From a checkpoint of a small transformer trained on Wikipedia: 12 layers.
MLP neurons of a small language model. Each row is named by its layer, matrix (up: input weights) and neuron, and shows model dimensions 0-191. Each number is 500 + 40 x the weight over its row's rms, rounded and kept within 0 to 999. Numbers have three digits each.
After each neuron's rows, "fires on" lists the tokens most often at its 100 highest values on Wikipedia text that the model never trained on.

L3.up36:468448505495492505527488521502461498511471463483571439562595515459544447513547505512455508578465451543517501467450503524511558529505512462482511495541539444513515385499476436461559490536517566506511442527498503398549443474588538548493532461485476516507497472511391486468475505551507532523447457489489464488455522481494489497550476534547558558546567491444496508560537520519463530493481511510503489458549524436453467529485520488493467425485498528511441470552446512428491453537515441487486363473532530603553523460491464531462511468556549494467505482541476511453484559524501438539
fires on: "y", "g", "dy", "n", "i"

L3.up744:477423479547548440537481567449500514496470551521512477511517472540511546517483543512524560428437463511520407451529514508494509488459462470468505572476524409480457470464509495497620433473432465470520552490498482536481474484573540494482555478466492542560460512570520444520498452537452506500473516440495453452484516501531480519522418506554409500498567460436487473573542528449449490512546501439547486481524479456504504546472454554500518485540613494601508509525533511573473505503476535533483491518546440497543542483561518481483533525503552462504460541482488515514487495434484493600
fires on: "ed", "e", "d", "ly", "n", "u"

L3.up651:523478551489528467457440464509510463481489476445504534472477508419452485413490484521538553487495493530451516472513585488551482483572489461490512407535512515483533525532448540596584501473490584544538502538513448507491436485518498569493431513472481526580540468481572448493492475582435533524468544464495522503509538509510494445474516460473487583484560529437503569492456494482550475447507539463492461464430461444511454534523523467438504481472458554508519493565473543597519505508533514488453529473483477483472475434552528610547445433454545479524443451514515493441512481473491467548
fires on: "s", " York"

L7.up605:504491498515571498493510480416545446537581511582506542453532540480400496476579495541527457468485522495558548500507611473548437432528486470455548474484508485569549477503484482538524482455515493453482542440399499453523562477468528507491539557553563445452515512521480528460455444570479529549513498507581479491482556483424515451542492485535503487476514473432473492462466455552496530575474533484413453589571433453492506500504489490488475501496521479514473480499515416529526482459563427488523486534536437471495471511522509501496499584460594510518537560538508574480594497544512419487
fires on: "d", "s", "ap", "po", "t", "n"

L9.up416:496533515503516531500466463489450534521483524547563471479497495546442568451490527497498452552483517514546502406544436470519535580423549459419415477561470442549515512452458519477494558447537520557512457509403526490468507526462503484440519426481531527513515579509449483473479488450506484571583572527504519471503506526469470439477550458482514516537527457509459487567541449586509518543484451421485546559536533503500429512496515553492472462496609518478498449464507512524474563465411447537487481499551530564502547501492514491483519475519480481430540507572520522516476447471463508459
fires on: " with", "o", " and"

L9.up603:542513428570573541419511566483530580518483537526525485453523536587551485468531492471535526519552507550486447460432493503561401438492498480515524513564495470450488468547541552455513539534476568483455492496525492419484530456478420524510536465553501535512491577493500512561548584486574508485490508522506533502454520532483489511489452531535479503462485479492517531485457526514500465532511500467490515530454484551470425485422503462490536528465492513506460472483433550470441454425501455450513489567475588450544479576524475391459488550534583501467465515471550492467464449467433556498
fires on: "ed", "d", " is", " was", "ted", "red"

L3.up453:477506456510471501516512544546534482440503496527506524543532540465456495595504511483439589501471544507497494579493489514444525494466493499470489515544474540555541522563488427499494504505518524488516492568475599534525399422492530526507519525557553528448483575582493505516484476551489490397478514550427559445479454522546540470444600477523534454550479534481463461540537543472513586475556458544531460519576497547488486541500560485536457549483508418538518470578464501430465491454529493491461466485521503549485533489472496517452495479547496526427509526449407447503472434526441506478
fires on: "=", "n", "Species", "c", "-", "b"

L4.up691:473529520484515484532461528526449429470502420460504529520495559501519515542447507510492550420528456471512467500544522507470505516536615480520529419529467462492510488527545578504509467578552522485447507496436504521503489493473487490558511467401556552476503515563452510541476507568534585512546501499450539485494479533541532403495524475531547529473414459532484498494550518525492512479532531519510421534466444579508508490525516413554507453560517521552482508554509506469413496463457502467455476535526473480486444496442487562549505532505509528439416490445418413504425478507511488531
fires on: "n", "v", "d", "o", "c"

L4.up90:477514478481538549480478487452551512508547532466457430515532515400443528498531480456481461534510592445505536473449526485544484461494452444499398564481510463502453565483537459480511555477478468436553499529487463523603490488487567533487543455446467466528430535468554496515472491470468481481466541499472456543499507494490487530527503576539386413500523470460541495453499499534477560528497542506470532528568459560478533601522505493500450452474543519476486506520483448537442554518603511460579514474401512471477485512520506459515491512449492500506462458466469553429516600476566509508
fires on: "y", "il", " of", "en", "el", "e"

L9.up203:493527460552520512485450467531532490517559505524514512572458495481529516529505486515485426455429462484520545473468436527468535524486508584414524426510474472514496438473463472467532532528468440519491517576563453483522543376501495503496545540510481501577523509412516446527451586512595469514579481529528469551404508467574509484461477473543462540506541516488458541497427549509530547533490463531439516536452548484523507549522454581509536481465492497535488518545468433489494503452470564422451437531515479482512519530487460531476510508538436492488523523548459508480425517448512564500
fires on: " E", "y", " U", " to"

L9.up482:525482446530514601503538566507428511503504474532496512536497460504522502442510508466483526434450475520434482519511518464479516441463491537473489529471481485410487492473489509538521436480416518466472465517478490524481448556506514508490476506485622495565513509480490409436510501505461530446513403538486451523536522494525539505496516555490531565454521502494469519429581477629582534446499434506481431542511497568529477548503567465603544515592566526504516490409507522540490446490522472506472505492477505491535477500426512492486437503539475482454507496516533510459542519488475476540
fires on: " f", " F", "ist", "st", "mb"

L9.up598:455569490592505472458485533499462532518502446448526558464508520549529523494537569528519458462484423476441478477499440485470462516450481514554496539491537477490527395520544417526524469494432407517512541525487518442494512379641514514532501505512430566524507471510413467502541516563545463485574542470573421483486478542444477520551468528566488489494511467480466506457560506509476499411491511513430540557502495486505513465507520517458515516508556531477540506540494522440538511443459505491515454534454513533501530526481495442502499610569596515488463471511486464483418501485549518502
fires on: "ed", "ion", "y"

L3.up118:489495459475480489526403427570471531477475501468520458538553490450470476560540492448548438554494498571533490507504485539528518488522534492534504482490604446388593436515544490458516513458458534524502480458522534556485425466512500449495561520481498483478459483456484591488475496545484507566515501480583459534527502479462535509512502546473471491451557406530530432548501467451490523544544433516485483530548451488500445457465436517509543523527540484541464521468556489540493517417400467595436480505540496536459585494517504550434483505517497450470458574472511527528475475471483427572
fires on: "ver", " st", "der", " d"

L3.up114:536456492474448485436491510474517462594550483534489542439443543578466543572533498507575464472488479471481515495401501488526459477475515466487468542493469470572509489504508466441503454514557531574540498568432479553551452489489590476489469500462503519540456476502452460523540452588515485515476497529557525452448411490556510507481514537555423467464505455441543520502509485545505586483568512528514454479550426577478495464506538461478486498467519507511519552458490497550474489477478546504543493496495511478576587466508630409433519530510534466534555469429523528498482547440508503524
fires on: " him", " Art", " artist", " song", " music", " tr"

L2.up575:521505505496552535528536529457445480498478412493577478433537523509437534510514465433500464504465541467476498570525480435539564441505606472532499470531512584561527471560483508505525495470494521466483524551535597498594481527529529498514481492422471482525538497472523557471528410473477514531547467504452514563478571492526489467528448565510500566518420497452518455542527548558522534457431485472482468516553478444481476494508523535551542495479483511463508491584505482367439472505485536557517464540565527451502471536465504565531508401515526503405496513466476421557469520538531502500
fires on: "n", "m", "g", "d", "b", "th"

L3.up836:484561507502491486464499574524490439551491438553530474521525475469435481489516475441502508516544443473568458469502519469520535535500435479486514517435518498472519526509488501540592435485468449500513525532495529531501485483571489418488530491396520485535462443538447500414483544512482526451492551536506521533462485518539545424441514390447571571460493542513514512481550503537591477468531571497499504511580496502493497551553497508474512527520569446537525497492459458495439513450377522499483510529496538527537520487522497543528523608498496522510474500507446505454471540488516475483
fires on: "c", "est", "ic", "s", "n", "co"

L4.up823:505474514442507501535529516504546493476540495505537526499449551462552499450436493488432487508503410572514477460498496528476503564479469495549515539544472518474465519472460492524541514546470567613489481469471546426516453488450495585522522580468522549490482435452530478534547541491516606568432508441483497516457537494463538487529511475469489490510507530327480473454469457495563470501560509504529502521486478448495467604474537488547469545513479533522498532578503541519480525393478527486524498476468452468488453442520520492537496542423454487472539438462519544521489471451505487521
fires on: "s", "ies", "as", "es"

L2.up615:542532472473529487463462458482487512552391470558457506423507499471407502564511584492515502443434564510468511598533497449500501412466498518494478468461497530512554491496497524467428471453546537434523574478469519511538485535504580512496507511528563465452562491453502517439537495535476532576460510498494510483491489521566518486517528545539545535504488540499517522476458573487466499452495504545595498562582572453501491488504527443458480436593449500498447519511490430575520560468480541554439528498512468455538528469445511460542474540490460448478500494479476510552512468553510567523
fires on: " first", "st", "p", " second"

L4.up663:437516492461513452461500520492459547501509494471462504435442424472542501466513487521519509528511540434549526452495536571445577477419496414482551496511478567470534494530486500482547493509550523548523533500453503474496530540573522498644445484504473499538554501545524476567466455481482435483507503448470523585506535496524413453460439522511593421501449550516573489474515516539504510530445470547558455506543488462464493503506513504603541462534525550497532491447546494469467511543503479512495514430424456510499564461536520513462543540408524557504480441515504496466455488441514517488
fires on: " it", " It", " the", "port", "a"

L3.up77:442498520464489477502509486531469523540572502472552412530531483451530558528442559496473535475502565465562556384469573532427499496515534464498500556459582478403490569503516461424481401491550469480461514493521474503545532491515501487511452541515510456561473475523493529526456472552490428454501526485510389511502507450510438521477452564534517457470407455434451527477509548561513485458472420512553517477515491541430447542494529494494507493539488572493419527514566499545529544483529517453554542501534509487521475567505453483520483518430481450459540456444550509496444505520513523464
fires on: "il", " the", " it", "7", "6", "0"

L2.up362:489481489438507569531512479457522538480453489592538490477570496445474523404505532439549502406427518517459512516519558370487522486516485503481445491475466519499530476494490509501547460462457507490459585419566534523525463627558539519462474472471593537554497500485539525514533525519467466492516520444400465482486483507519469481539515529519531505495560423550491516517496512461502437553480487474540461504506535540569578459551498460558485550566519485487441474476495475564517495472500525500466513525454496502497419501471459479398528543556522471505525547502484477501486518441512483507
fires on: "d", " first", " period", "st", " final", "ist"

L9.up799:521492550512471538515424580585466467411552441533458522463498556510522442485513537525498434480477551541413498491570421418504522520477540468483436532514515493514439497476428430562497466499473555469485471536475498466507466499501506476529454511508551531500475495525556496558518587459518467488527507508460422498536507516464520397530480446503514452517525495464500502531511485543564512570467610457566434422544557494544492484511512481472461474524512494555465501485580556460556477521534447479498499465561470480526444500476501479526529566477499453486577481543550507473477438467544522507
fires on: ",", " and", "or", "-"

L7.up404:547536471473462452515361505532497454517543547538532553555516488472442452462558507502505512463475446541465496607518506530510598543537475443597511545517525516487491461465470472487525494518415482483491485517555543443488468448482546507583478480512527443534528429463477493436535557565538503592495506455498455453454447437500520520506487542527477487498444506524557494601576459431560401458519441531522521545535446491435498517479475561499442484464474484502459432460495515478531468490517483490528501493497526507524515504489428522464505533527486520547481529501517502515362501456525537511
fires on: " st", "or", "ver", "lo", " inter", " in"

L3.up430:478467536497531490476447503523529545461538536466494503545541508492462499513487483537482460520509506465509480478519527494527472487545453503483399459493512497457489557610441547575489535480510477498523556557483503527570522407479526502515473486438544442508444500481526476512381566487480479464482489475420486467468532574508478510471535525473424499527488529475544446508476546471505552495540432489521467574536475480527459504577432415494505528460536471546586490540446559483441468555482503508467579460544467566516520536466562492491510524485404440520519503483461540488496589436487472464
fires on: "en", "e", "re", " do", "do"

L3.up88:488524504494541458483519541522540612460470457518438460512532469524513527528563525476478438585537448475567473573464533415525498443546490535466525525416544442422420549531558426509512467498467415560495483565508513519451512452517457500533465433509508491493535459471532525564514445526524467505533461541452525493500448476512514530461511493504376501526507516576524546442466508537488517507503526529474493490511484516501509514531540517513525550540450424467475575451443534544488475618456505462468521538463462450490549562499550466500538441463536443479463482467491532444458502451498508495
fires on: "bu", "ma", "fer", "ough", "ch", "ib"

L3.up383:513562522535581495415468464516482455496506489545481492512500441508443521455468468556531549517472438492484515558507518495547448504486435448531528502462525495519469496502520443519479444420506594471507529511447477514592559461502471499505545586437485490463491535472462520428526500528503445571463544517545553467452523465542558471453538521523532528524463485481535480509533498497524423582528487563521464508572515495492446546470492505439480517555502465523473424458477522486599509504452521508479418560461489469585540362573480457530490469502546496528557541520447556500482515538501479463
fires on: "st", "est", "ter", "s", "et", "t"

L2.up27:503492450493464522493481565595476520444548421506447438476426495496524447501479506489506504517505466455507505464463506438554489518464538550479493479470565558484474579493386517526514491476423473469386576489516571526545501453468450489522486558449524465467510425506493493579517484492482516565486427508550519463476529516506552470534463498503470561491474526526459518460482521520522485500472471481589503551516499468516474519514528450489498546452548521507448531477526446477468561457487499471483529530516551514479551606533476576550415549505509519479511487481557533556457591469474488452
fires on: "ch", "and", "und", "G"

L4.up218:507503539498541503451438523505445528485492508498559536427581477496462538412519553568525447580478502466497448490461399522602493536539515502456503489466523464523580506475473525517524508553489528492463476538522536559461545503527530496449501471499498519517554541503475534535491493461508469464571554457427549579449523451504504498494561455529461605447461553488442500467516526552494444562542477590524522470492499416461476502513609495480514443477520539513507523507465527475459490520449411533508584481464500529487482457458466487480520493486460477506569464461487596518487449503420451481
fires on: "ra", "or", "o", ":", "ent", "ab"